config.yaml
d_mlp: 1024
rope_base: 10000.0
tie_embeddings: true
parallel_block: false
init_std_o: 0.0
beta1: 0.95
beta2: 0.99
decay_fraction: 1.0
decay_shape: "linear"
final_lr_fraction: 0.0
seq_len: 512
doc_mask: true
steps: 13648
dataset: "wikipedia_en"
MLP neurons of a small language model. Each row is named by its layer, matrix (up: input weights; down: output weights) and neuron, and shows model dimensions 0-255. Each number is 128 + 24 x the weight over its row's rms, rounded and kept within 0 to 255. Numbers have three digits each.
Before each neuron's rows, "fires on" lists the tokens most often at its 100 highest values on Wikipedia text that the model never trained on.

fires on: "-", " of", "-s", "-d", "-l"
L4.up233:117129155079121122111125107136124145127154133094166162118123163124172112147119126158096133159168110117144107137078154144151113152128148112162139153143113112150146169162117128164102124133142159117112136128109104154144109148093131110103107154192164178113138127143163157129147140102150089103115141132106113117122091142188128113117136141104147140103098166120175083107123133170107087129102138115110106131138145127141154165130128155139112147115105118155150143106104137170115147171148174112119130158140136175092124144130122169089135118150094112134132119109155189147124093130123151109109135157152168161120145100150141133144137125138146126131140170091127182132156137159115125124134095136124139108100123141137105163156098173121138148107160146133180070117133143167186134130179125
L4.down233:069147136150129183114146142119129104141143145141159099116159105109126129138112120155133163141145145150136138133094136128059109159138142146105178113114132140088143120100162143130126133126146195163118116144121110122146143119101099107097138104112137138108152115171159114121119146134089122127090131100132141156087095164211147112115179143118143146090099084127120109141100176101114111140127140139125130146098079119127133085153109156162131127076137133150102168169151139118108128176163097095158125140109121106145135165166135140145103126171118090156166145086099148085118119105110141126138097149161101125147150153154116126149154134147119141122140113137134133101130134124114108093141109133159121151166137117111128099127137128139094160130099129151150175139176111105143099114102095

fires on: "'s", " to", " for", " its", " from", " |"
L4.up536:162114146165136060122103081147098119146145177132118089101106138166150131158168140107126123147154068151151124120152126140158164109098127116118135118133129112117132141157115172108106163134092156167147127119175127158138105140117179173130075122128128138109126074144127109128158126121149169128128136150116131114133146109117105118145082134130148147142173171134108117143079125089148110143128142114113164103119102151107124097126147140125146110088113139159082164134144149144117095113120094146119140116138121108130118109145102138122146115153124130107167150113109113116190111078118144101101172129177145146127091135162155137165128157094077145145152137163118145103146142118160148114117141168137157142138111168117119148111151111151122105111138122129191131139155075147157140134135160
L4.down536:114113123130125125157159122161154107136114119174094155129110150143125070142122154080115188112133150139126142111140116128101116143121151125125165107069172142125107120127130122155143091131090148109116164143135128099115148087133175113092108129131124106140130145141135122131101103145124123138114169155143174120133128141065110255099115097140123122108107080115152140136096132106179124128161133128140114124115118141100139130114143120141103151138100111091120094117159098123139158128127128122115138121122101140124121150118170127114092142151150131148133134124148141111139111142090144135115152138111113137090148115124104106141176156122116123131092097117124135153130162116040118137109148148150142127127108168092177121123132124138129123153144159155154114103127129139121115193117151

fires on: " the", " in", " of", " a", " for"
L6.up676:139136156123099112132136155161083167134129117140174101122175097122109135129156074146088129131113103150135148109119143153095132171116142140127098101140103118146122154109097140132153193079132141102139132127136117118140106133123124124088117170141126127059156122150134108128113152129159134121141150084103151124114115123141160123099124119146100106115167195110125125121153169103173080107162085092117146141169144139142161135148163160113135152129102135159180112135120122106181126138099141157162122122121094103147107138142094163137102089127132138101198112110090115138161110148117106133161131130099135174129158145123151144155083157138147126156150134125105121133102150163135147117108109149106089114133139117108096129169130122124142154127099174140162154170116124100134135141139143
L6.down676:111106148146124125141134120128150147134121133132177121145129135118179124121170091166139120169154101111100138061115139182150125096135136132096101120154137193118102149089155139113114144095130082098100098153087088119172170090118096157121130100112136123120150145139118121127129110121139158154182100122131157134109126124154131113136087135152141146109163119126084096145147113109127148120130146125127097108124122151163138136121139118159117162132147116088138123094146149129089144122096147148117108111138102084138144134130145144138101074154172134125176133128153138124105144143137134129119136161122124167165146178129159158154132139153109132164128163114185117157157161158059128094142134125152138150127152145135180118108093148125142134124107180142171117111086156104141117088136129

fires on: ".", "C.", "s.", "S", "G"
L5.up672:092146101083121119121104064125109174089114089147160102109171160185132093169133114136108149107139160114118107119117114117148088107136106099155114125148092095120093131109132140136128117132136154132101100134139179168152153140126145149114093146136101152120095166110138128151148144128160134128185147131136137075094112145120124116139116155141091105161152121112107134162126085089126121157142161087136134145113108113132134111142119157094130146135099144117111131147150136162146153135160106122143128109173105145124153148137140170128149127162153112115110128101129149122133116087157123048146094111098140123096130123106119125100109115113107137113119132136127159080131135145152150124209135151109117162106081124161119145147115125156154155118137203154115112088141146157151121117139137
L5.down672:097116091147166165120133118165109133125107100162129099122137131160153119111104143163092133140129154099111144115156133137129082122130118168102128133145146143101124130109110153096092124107148137114159156110102150093097189106136097120141140139120163088112086102124106165121158114107139121104102086151141131135136138132181157111120121144150161123123167103098126135103147136161151102161135127121129064102099117111125116125160121079150109140127122161141168133132082139126116104142127087132138110130096068158165143135195171164124111101125120116148104140115134112088128150156130171111150086100120099147106136211140160156125114123115093102189100109112121153125093138146081121163150096140112131154104137144119134150150126160102097126114126105139119111117108126107152107118121117

fires on: "ar", " at", " to", "–9", " of"
L5.up198:132153137132089163093119132141120093111167173165086135126144142094111100104140148169118146144158106174148108177162071138134120164119137101156107123138099086117151187126151130134116166111125159130198132141158110167123135142131156111128119146158151187121123107136132136094134081130142105138147131128130121140132118165092153127122126135102087119094087155111122126137111087115186125137090136098106101121109148117120121130103118153142129133118144136138119105099102125118133109139106139152143147192129091132111119166139143142109140152130092121130160113135119151127124084131106130117175142125148157114152116092156153135093081109161181139133136135133148166147171129145141140119126119188159146114116136126116126110149135111117145140197134173125184154141094137112123116116098098
L5.down198:156134068160149098176128118136150142107116115090132114143142124105137137094122140125116139115113147166140118121102154120116131123134124124105127169087113145143102113118154167140118112153120122152139126187123119106147111112163119096139104099111145086127117148101138113099124098105175116160134092084119119089147093122101141235100118167112135126162174082116137112115178122122110152122128101126151164100129099130122118140129156110110134150122118099137144159137141173124126142093155162140107099122134152084122131143132124126130123119146105141085097118152089098142104112166125120151151099120119142110108147124141107110127132130129137134096177153117148115144111116127115117149137162083083126097119081129131178153142101128213136134110113088111158121108151133171100158150168152

fires on: "1", " /", "2", " of", "7", "8"
L5.up715:116185103113132131102132121146079096135128138110103112120148110145155161082138099118124137186122142159116135167091135165101157133150136140102161172127113113132134094122093134149166167148116183116171093091144159122133104132130142120089129169149150115140142133142104128116159120133130112161109160141170151118125101095147164108133115101107185114115124156114093101128143110112099147095126155138071141138088097096109135088120134107118138132088120146156097092133151120129136111146159153144164117153129118103148094136133113120106135130130151075143131110176172110141113130119137144137130129121162117099125127109158135159086114090140167158129091111063100138167142094121119120106131131150138153109109079128116106126131125107167163149103123150177167142104146109136158119119094156
L5.down715:114136117098140161187102139122151119139120131117161179092131131171168146100153129104135140097110088118127102165124129135105150093111142134137156144140110125129113129077167155111161110130131135164114120118139102120116111141112145139105143132156104150163105104159154123149108123127151116129106150108105147096115107158115154087124113114169109122157123130112144125123139134159168133092144144103156129169097099108085166118118055154132120104130110170132180147122150149128155104164114125125106138127125116113135099130136126143121162170147145126120147123115174154111162116102130166136141072138107149107140106068147151122111128185169126082100152188124109132127112100124128127184084105145113161132080113143094146160109126111102090115094093099145127107163103150138141111095123147

fires on: ".", "s.", ",", "t.", " |", "c"
L4.up134:091122168120121066105123118139121144117133172134135121103137107182153113153117084128151145137097144098179129123099098148159095134128084102163108121134153112174078135099119128108154132125126156124144155153148178135143128116152133149110140134139130159110130164118158139127135118093115116123121169155143108065155130138103120123121103130129165123131113084101150107120111108152112114098120139134147135123119158173090126161143123145171111151141086155109131103117136106141150179104181127102118139137169130120128107143141093156093151113153155151092139121126149140167138121157154081080126102133121103137120113138120134143179137129104154106199117156114133133143132130161171107114136126121149115133152108132172105153088121144110143124107162147129173101146139086116149197106121173
L4.down134:138120085155148136093165100082134129129128120123120100153128168146151166119127127112151140090120157128096154149098134186122110147131152127142176109119109099143119127113146099167116145152122122126110125137121115101093142116080090156149143093150149144145094187114135150123159113146113135124115116136149145120106099145160135078110128118106165081086120080125093135134173146123115118117154123092121154147113080117075138100144102139129077137149114152143140055100124179113120131162125109106149134151122136124134155151083140112127090066128118124146165175144111110155106139130108141134140130166132151134137107127113121094137142165092127149145127067092116140113104149154097135089135111124113154161086117146140095090132128128132154092105142112140118143123133130116068112112143160

fires on: " a", " of"
L5.up248:126174156107088146111101077169099134103115103160150118124121151190113125131129089127143173147142118148107127124103106173138146199141136097143135119125109117118091122170110146135108160167129168121148131144164107138188140122125168142106133143147126119148125145118131136138138097126145112152137126087125146126126162125133102125122093133104109127155164128145101170152120169136147110133104093107146138138114052090113105096144153129133102115086125144140157112153153124109117071132077138175162147141135135148148109145120151132105119115144115123104122108150119119102163109101081118085121182113107141159154141102176167096134086092080141121141120081141137130122094130106134091116109115119108138090135091154098131177132134104127154157125121140124136115133106115119118130127177145
L5.down248:126136099130138150133105108161130152134114080124133135186112124150124165132110073120122146143162168155075129081077149131083081148122138144125119073138123151135107129097103110133122104141128114147128109106123122109124122101180106143153096115108074121116110101088150104147151135158140128126095168152136192094095106117091148131087117113109160110148119113135182118137165113115131123147104146160108127143136123108119157156141131148135144140077137116128118129103127132151131135157094103133117136119132135141150134176140144153166124120165137163124180133147081098131085141079110093116087124133146116158158149147116138140114151125117103108147147121118135137141144188112088112153099135144176161179120131125155117087175085114161165149129135119153151128118110135126113139159117150

fires on: " to", " a", "1"
L5.up785:148156155132134120151137112139132110117157137140132107123113129125120167155137110151138132124154130144167083107112082145089146157107101139116105132164181100143153171139123118170083142153144132121140152081141123126155098114166135150170131160157141125073142145121117092166125082123121099111080149152143122103148095152144098146131131124117160136128110140131103124074122151160169095153102101093159133141123071129144130126139105156146121126154135143176124078119114114102153146141118109147147158118153078080130122119143118152105117148139096138114161127130094156162128113149148122095110155127123109153170143127156125101124134118145137137184104164169110100125117155085111148091126116113130134145090105120094133079139145097134078132179159180141121132145087120155157106135105110
L5.down785:170120136102131117159131124123089157125120107116114126137134120113140138098094119137084133126109147116094134152089144100130137107122148123127098094151096156095152102124108118131174115135134133128104123104118101127144145148153121139081082118104105120166120103142164119116139149173143124152133147113133129114141098079148141170118100144148129109117145138095148105117159131095116182135131129122099151141103120167163098156139096141128174171088130128110130094140099127173082116097112119149106127141190158090132122116122102181166114110147100091108145140109123101105147104127118183144135197136152140109152148164062110142102105176147140130108140121103148085090113138150071166144089128139129152123119154132128141096125114134158137105143112131117146136172174108114150124126082159

fires on: "\n", "th", "4", "ru", "1", " |"
L5.up925:127145111089117112117105092121138155117170163111166116130162137171111136132123125146162152150148123117184073158138071109124159126121121178123124158167116111155133144099118157103114176110129144113158123140176109129132169140119132142081135114178136089117176149130127108134132118150121159093133126124114111115103133156091104099124145141087145108131123169132136179107135143124167099105099187114122133120120146128140125106142134139131135123140106127134099102101114148134193173148127146089163133134141133159179175143163135159131109164131138141121132181121127133132125134141178089131145164137098129113141150094118139139158108110161170138137149127131137137132136132169126092148168121167086153122101140147152106116126130140116107149189163146145150151100122170171137157139136121
L5.down925:162114164136090150144199158102088134105144146097091152115142050128114113118144157153129116113135154117117100130126127137130139103106112138129165146145132139118145115137131132081126084142105121132076131131142115128139135131148151098117191120128137124140124083131102157149157110110172131123093146169104138116132146127148146169102139126096113127132117184169114119136152106121104157137110186087125105142110088142135124133132113126115163075111143120100141168150123154138115118101107180116113128094140173114163128154142142148204160118162088125122145135138107125088118085130115155106132154148105154123157117183142127136158082119097092128113113147142161155138160160131128116124136123126154134147172113113118121141122078153172140117133136112148148157150137081144132100124139105

fires on: " to", " into", " far", " from", "="
L4.up14:140158141125092112090079113126139125119127176134130127166123098143110146129129121121117158130187093134162122152107108128144129135120128138124127137155141112103147145128132110121092178112101127134163158110158170104150127138110158171113118104173174128125078134091133111128103090097137114129147117132143108135126137137107081118102140093161130100104177157137127085123109131090139157091129156137152169084110084117098136078133099141118117149141110176193132153096132147136133107132112105188155160105128117114116092107113148097118102103144116126088173130164095088158145121105142117101096119136097124115104102139152114121114118108108135123103148147130138146117082124154125145112132173147144142092144092164106117140152070138101128162129102104163139115155161112150178142134153112
L4.down14:123140136158149158138117201136138104078124085138114157151130106144110111200115149105150138180138103135126119109120131099097080124121189132113151072112108116173152138088151124129130143135134107126120114178145121115083132127145150081112107126153167129134146131141153151185153089139122084093120164161110160109127142110120109097132108099102162109123122130134161111135124193110160148119126164086106153170121157131104158128150135149104150146140087151154111153136129176150149141091120124128129138134086102136072097133127134127079117128099148129117154120152134124107111131123154128114126161162107135157128125140133095123152120120124092156142083157181141131151148116099112125131123123165141146169127099165148119145131097148160104150121117116128129156118145133140163097117105127

fires on: " and", " of", " from", " in", " chart"
L4.up812:116145163125134090116087133090098119170133129152124099118128112132130182133138107153123139139149135133128156118174118137120155116095170111127121119151146115139120122140111107110154143141141142108158139105169190113120108147140134171104134144097141122087141153119091109131141145101120143115132151100124075147128107167144168123134094138119133109142121118127149153139138128097153112125157089126150130140131143123105080126129076156089127162151080164173137096146161104141149131151108108170140140139153140104093124095097108112093152181122118140093152088094139146137100128132152133091176098117143107095181148088111128148142183150089170122114158099167088153104170118159130104122167136165170090110133110136099120143108121120133135172123102156131147154131160141137142115142085133
L4.down812:120117098125131135098124115119125153101104127142145063111142103133114125118125085190127139110142143145150077139132177185145163131111119121087094118171107112111121124158128085115135138092182105145115134111116134134140146092117069117134107107113130114150118105143130139112135096105133133135111127111180160120144133103127153113152124144086178104110107115128110126191147177101106137105139113121134076128122155126102131102150162109173128151152114174130182108120057133149108151118122131109128144129093104087111108089151109115154134115128165132142125111150108143136111123176122118120110074084110134140141149151114135149153119150177106142138110145088132142120120137118120133191139124108132159098143091117128134137129142173085149166161143131132102109120096143114135121093166149